config.yaml
norm_place: "pre"
rope_base: 10000.0
qk_norm: false
parallel_block: true
init_out_by_depth: true
lr_mult_down: 2.0
grad_clip: 1.0
MLP neurons of a small language model. Each row is named by its layer, matrix (up: input weights) and neuron, and shows model dimensions 336-591. Each number is 128 + 24 x the weight over its row's rms, rounded and kept within 0 to 255. Numbers have three digits each.
After each neuron's rows, "fires in" lists the words (lower case) most often at its 100 highest values on Wikipedia text that the model never trained on.

L3.up851:143119161156121165129160103070149084096107112116164166069152121154161150089125079123130111127101106128090135095136157119132090138132095142119094126099096120148139124122153119117096135191149120116056177123092141096123143125162142147137148114092117130126126165138122136114082100131126105112122145101105123136149132126144114105150173148140118132169118163126152120107138161145121159102109105120075152076128154154161115109112113161132121133123130119134134155068146100148155095137112139100114118152138165068148128124149113123092117128150116139133162130171144157120130124107152117151149092143170102131111100156129092132106139150098118135126106120118118142153119125112150109107102171118100136145151144108142123134100136109101110187151147154079095116139140128146142097165099119
fires in: "by", "to", "from", "with"

L3.up1764:100102081103114139136128134124141106137111160117113144108103096112187131130098107129155107119134121142102100141081143127083119132130136173117148164146131122124112144122110142123139152089136096122127135114121151160082123141143128148131122128132117137130098173088122142133084136129156126175067101140130124110073145132121154112089117111140114137179110125093125109127145116106121125151126138139102123127148120092116149137138121129143140114071139131097112089087119140140169121100099142156137167117115120123153134105111125117104143100143159115179093103136176103107121176139116148164114090143132083126154146107115126076137104158110149198073154125182143142086126162168108139129133113135158121162163120118106102135127139102116089103096165166141126117107112136148156139141100122
fires in: "from", "by", "at", "to", "the", "of"

L3.up511:136110102107115142097105157151098102118175150101129109098143147173130149142141120110119104119189123113136118121125102146133108107119144135133144130168113121104114135135098125139107130113146114184154142094111116120115122074113116128111117108111108132142066155132125111142142111155076135168163124088091116135153096112147171140116142106084118142170147121122135117095136129136100161124118107138150118141129131099129150134091108147147143158098144136122137150138131152112137126141174112117128108147148111127159096138161132135144133130142105087077124104125103109155122161149096102113106132125144132133132140127155117146133121164129091127106062116138126118186100133088143157140119142134129139113092108136116131100138115077096134100161156119126127122108144113157112126121120137
fires in: "on", "along"

L3.up2211:170133115119120155160112115133134140151137104129151128112158168131154135142149144138108130161113086116132122101121125116134146154173154107142142126115129113090144129153151109129175145100113160138128095151080105165133116126130143112121134144131166145144109132154130118123110111104137152108122145113078148099163080164110143107107121128107111119079128114127137148117122118107121155120107091076143121150116092125105130076111100143165148104125126143159146144122133142169110132132136123098144178096180141122127103152128147149121117114078115093158118098140120124137170154150144145130114174115125163122127090107140137132189162151121141145136110127107092138148085142158095148107155147133083114134153062143124121124102107147138138102135111170094124162165124140156142124120159164
fires in: "and", "in", "s", "the", "a", "on"

L3.up2128:143086100129123144075159158104132091095109136118136155124109133121111063177132081073134167137069127137129117161095119119159123123153115139145100144106178120100156125142123127131116124138112099137159124141161116125139175131110092137131078131124147120143087102134090137145149121159112151155107162099132092163153108139097155168114086150112125141113108105140112127175169107203151131142120132152127159102100120153092129110180096142114140142162129115159124118129097140073131142109158135121163131163120136168141166083130116109127157116137074125132092128109124134161108141103136131143142099156102105129135145162108129155131122132105090150104084101109143115122119151116146147108083139121064143120133113076078157111123127141111103108136162175123163125110165129125139094109130138
fires in: "by", "from", "of", "despite", "without"

L3.up1147:132141156087131130091108089113160152133129108172132083158140160155136099122085122108115156109129095118130065088101117148114141125118088147141115176126127120153121105174097134141098133115102176108143152065112112178080121087105106092082098100130124128137121160118136101130103109109149119091124122149139122137188085148155114144122117157084129132092168152136105113113126137116127113111111107114143123150141095094133122148146159083100050120150118118110123147130125136164121139165149121136142105120173093138126095123138112105146118125133138125140141092117084122116080149091103182134107117113100106126123148118139142150119123119096119135152169111127156099115152126111151103126110102139091125074094102124128142137098121116110089176121083134118123112116122105123131149147142109
fires in: "as", "of", "character", "to"

L3.up1722:174152115125128154135134078127148161135128163148118130127132132133097137102140144125180138123052119128132163160136160131145082140153140158170145101110121147136158178114115153150130118118120083139065122124130115109108175147098173171098121137176127126137113145162092098126142120150108107149123117129150121132138122133096106149113106133158075124108104131111128089140116176148139129090206101080090102091107150133103125140084116128130131158171162131135133150133111129115092132120157147148092134169124092112171116089115171127130131086093109119101129111136161168169167117117106116102105130110111104144112145126091114095118098157118105137128172124129155147126123137157108107137106076140119126090118165078130105165138174194159103137114095136136135127167135153107162130147130139
fires in: "to", "known", "can", "found", "may", "by"

L3.up859:159104115085101138134049119144168144115143129120127123118103139112144137103056133122105157122143054148172084105149118156131112125179121096157113147113075191086112123119113130100090144147090129133127107156148150142104113138155123161168113152090111097141080115098113075089126117095160106130150150120114113117146171128134120164102100126142087120103158124097173116148111165122130083106147120125135114125160099105165110073138144115137148164126120122113171128130128128121134102144131133164142178126181173131126116127137111070125127106104143152120102129125108177107112139091105141157133116130124128110151138132130098166126145076148128137092171132169128104117092111161160173127107144129160141112148122096115128091112138153138080116140077130112111119113128143163125139150180128
fires in: "0", "1", "2", "final", "5th"

L3.up1151:151146144128129081066126161123150115113187130151105079148147081114128149139148129118151085141107122107103166059080130147076155105073094120112153098129090140132079127097127150118114142084115141101122145132110153108145178132089093158134105132118115169105173138178082130129111115114138128156144106116112118112136142104118085176156138137136147120109139137169133147122133138139138140114124137082132183116119123122145142124090087142126157106153127119114124125118113134078152100169115176163114152133141132066091103128116146135129156145175153122095147129131149131137122124104130119144118121145110154139128111178137123140118105157130134179127067160133133136138127152167124129123138137128110082151111125112119139111135159139093137136155117090080160107128132127111093137145163144
fires in: "on"

L3.up1540:106109167142115082145174122147101096127133089132125105085147121109109133095123121122126171111134113108167136132156146135131117098165099137105133083068132130145096127136155113104156103105098130146125166125108113128157128092116130117154128101102143106132092099090155159118143134112122165119149123116110140133106091134100150113135122097168141118103124137120163123139090153147107114125148132109164137125119155106160066104087130130081147126115131153090149100132098092142123141155086125134160130138092151158140125180160089110138098154108098120140151121152115103145129122112100111166137153147100131146217148176133106135119095130127178114156122151149082151124116109071113114119160137125123130116082113114137167079123105120163103140118151156139149112100144116133117114080119141
fires in: "that", "for", "in", "which", "a", "at"

L3.up598:156140161127139167184099100146080119082159106128100129170113115117087134111085106107102134108122105120146151173113153114165112124171121088117125156128155126121103128128143141127155132122112157112076147118072147083165125155122125122101120110123162112177120120120146089107158128146113147100158166170091092099152173143130133137126118137120157153107090145129173102137102115150150163082112136136128151130095137148160105137144095125123127140135133099143143153127164131144120113128137135106119104133114143111094130114114180104119129102127131165167128103141115134116104110142166141147122151159162136093145121166129160097158152155135079126172165140095107185111134123129121127138122110120124171167097129107120137071122127131150141146147118140132156127119079098147147107113165152
fires in: "0", "2", "1", "4", "6", "candidate"

L3.up2325:133077126138145139095112142137180133111154151126104122111139157125133130118151129121194141136131149126168140144135126152137121152122143139088143176106122141127110164147115155140124116096070124119117111127140151126095148137083143143126125079135112115131108126106129109110124163144114135109116101120130120139123146132135124112113084125144129149117123145115114149128143117089105102116138095124105151147118117122127177110148114123096135132094134075063133122148161154112141161054114100127122138124107126139125136122134129084122133079119131116137129101139139111136152132109139074128130126104110121141158140157108132126150106149131129135167131144138109124093141122119083081176115116173096140120117141171128122112162094149112156127082177135119110113130171121118129169137116147
fires in: "to", "of", "by", "matías"

L3.up379:139153144117184124115076132135124136108089136125128110125090123142168143143105101141149149157120098134099089092138130180103119069067121107123152161097109072125088145085075135079093117134116113117151123108152137120120145135082114146132135135123147131130124124098154124142100111104100119127098138138104142098075108124107100093125107117138108116128100158150107196113082073159123142151098107132135109149146150132072117127192146106108078130130118113121137108156146132099087153113119112115097145132157136121126135121158177119109118115121134130171151148133149135123145156110138172111124122090106140095127075139133119124125161142123137130123100112118145135147108139143103110133151110136113127133096166118122137099116113132144195141101170133146105123139134081111102102110142124
fires in: "in", "to", "from"

L3.up1600:123131128133120104101118105167178085180127104129151107144141157145129145133112134106114134115069101155142170118099152117111130124097096169135113130143131133165117120094118138097159121147117135149101156135110106133117124134103136136108123095130151144086100158147150128142136156090175146140150129138126145130126130149081113123123158107087159105156126125137145096146157083137141139193148095104194130139087145149169118125120131148140106079147169130086122151110078151146159157136105103134139096107114128153124124083124104128115133091167152110131134126130134072137154112095130094110139128139156128148169154178143090113154091127095146141129124119132130151117120128110097144143136167127154138154138151108065134137123086145151127167129159128121157083108126144105143114087145134
fires in: "that", "which", "he"

L3.up2358:119121108142125142137108091147096156155167087130120152100135134148122108090114138085110134100137163094139141154181108105170143183167135146125135068118103131118130118144150148072104137145128136154109127148155187151114145147164151126150136142127173149107113145086120081140151143167100136161180127107085137110130148102123129147102097148094096111144117134104108171123138124154136138174113078093116120123110139106112165157134091137161135173141100119076108126105139135125138107128156135106107165126118093131099105110132128120121128118160115116119147105126150130154135107086133137110121125159091125138150153135119138138142124117172157103149121147172128149120089162155119176135105172085104165165104158133127201105156111100119100125121168192141165120143186138069102150156166124
fires in: "which", "who", "what", "that", "by"

L3.up854:093102155121144148094101080122157083113114088141074144117128099164139118103164123113147131132105135152123120139130115135100140117091126121164158134135125092171148135129138147085118097185157131119093158103122088088099139151142137076112151115116154152102115153070133152107105090148095109106095125092045117138115112167127132116125132126111103143152076121115103117156187149154126105133054144125099158094140123135127117145143148137093094087092120131140148162100102130113110122138134149138109075098093132093129142121137149134127123096110097142129114162131146133138141101152102157122117125118171151174116144142097130153109110149130184085098115100090125146099139153124142129111101152110142129087132093142136162115116147104117086149145136146138102122136116116122127155134129111
fires in: "by", "of", "to", "from"

L3.up2087:099077114150138123106124101082138132138156115098101119136136144141132183082119125119121134113121102125124157108122145109115165162138085124153085169145136121119165131101135139105118146125130128094116175114082144139146123130090170138113105125124120113090141115088152139141123091103147093124146115193146112093084135125118141090130132160165154122112099123138123129124082131112142163087157124115101115139151117107100131078155124127131158119127130120137104162104164131142141137146121134138106133166158130101116102145140138123117138145119112136123157183154118139123110111133119132127137104088126143159109127117118132129129113132130109116097133163101146108103163136062104116130113161132129148136134177182126169173146123146120169135128106159141127105104156100113059097169172148
fires in: "such", "that", "sitar"

L3.up2130:114107148111144134077138133156130100130152127148107122091150126110122110128139142133181098130131108125106132087145162093125125129123126119139110116107125150099091095121117108119156129074128109142108132130152109137147161069125156112154102152148102097116129083077124135123140088125107119131107143120095100160124111165129130141100149112139096112146089152088101112113090086146144084143150106099098112123107119133076118098100109121136134135124119117128159122105146115116099146120106116143021112083135113156084113171123147094105138096147147081136112093129161151100159139076130136127141099148171130113120147140088132116128156168130120118129145104136110118120123127153143119111135109139131147103143104131111162152087174103173135119178153113129091136138172102117092118160132138
fires in: "to", "or", "tells", "must"

L3.up2344:122137130113111157159172144093130151095149089101085105165119156153131111103140154105098160131146090105053127133170133076102144142132134098119109138176158112093117099123125118140136139139094125124151106102112127095135142118113126143131132151136110112121113155148153114193124082173133108100103158137116146126109096128127131111093145110129102108079133115177123121098125138121105083130121137086114101143097124132094127116131111112132164143157148127111118097107135138153156101161131126132115147059060162150105142140144102152149113092117081128147089124147145156130115141155117089132167138110137145109110147093123128164167124135096088116125139152093136125107122143105121181138133105181098099127125168135137145134162136089161138123112137149111131114145140118120093110151117103
fires in: "same", "it", "this", "more", "only", "again"

L3.up2084:103097141122119149104127131106103182141131136147099080151078084077149111117169133120139131135085131134119123106129092092102137090131101101131114131165104102083136157138144161100138123123137125162153148120090139120107086135068159133110114140139131135097100137110135139119144129087118122144103125084124111110150131135149110099175148103071143121142112125127123178168128136147122158140127149150144167085119131168111078108141130146098110115140143156119116138084126135131114164165117130139107155141154124133144127159108143133138109114131126133140122133161170137096155128121148109111110183157123158173180137185105130116132107128114162122161135127110092126154145131088120090151172115122123129120116186113132103107133090126165124163136141131116137120119090058117082094115118181
fires in: "that", "the", "a", "kalmyks"

L3.up1676:133153174170107118130148126123154118136173127140146135121185098086124121140139150159107136132145119122174139096106162144127126123088144103126173159151129157090175112142124144101153138125146150125145119120167158132111110121092131129131090103148150132093112127127143184137106113090124128091148126130149092099161130121145150105156121137113155092113133109107123122126118144092119137105146119194136155124100131052112099118132099132130170095112121062203160161156177143148094119126149111134132054138124128135146145111119127118134176119092136114141173136109130083141132108111108150112165117132144135127167131088187143102152128166122081093117125116122172109136097141116101145122130168172170112094118125135117134105125153115121142125158172131129114092167102090166108095121161120
fires in: "and", "or", "rowing"

L3.up2229:093113139147107171103146124138102086147106155140121099101124094137144107165102124107102095111125126110085093116126128068090141112101112154166147121174130130159102133138098097091177104135152179122129121074086127087101126142112118140071104148142104115070089092112109167125099114072098115119159125124119114110135131150106153106099118121106042140120110138097141140139124169136134088121099127127133124168161122128109160080126118138083120103127101148143149108156104118135149113133101181130117129118136098126115152079094100150173100134148131136090112130165137112156138100129120110081141106110156142129108135157100154123095126132144157142093124124078138122139128133094087138144116144092135120155129132158095196096138108108124123096134118134124142130092161119117109137097113170
fires in: "at", "up", "below", "atomic", "on"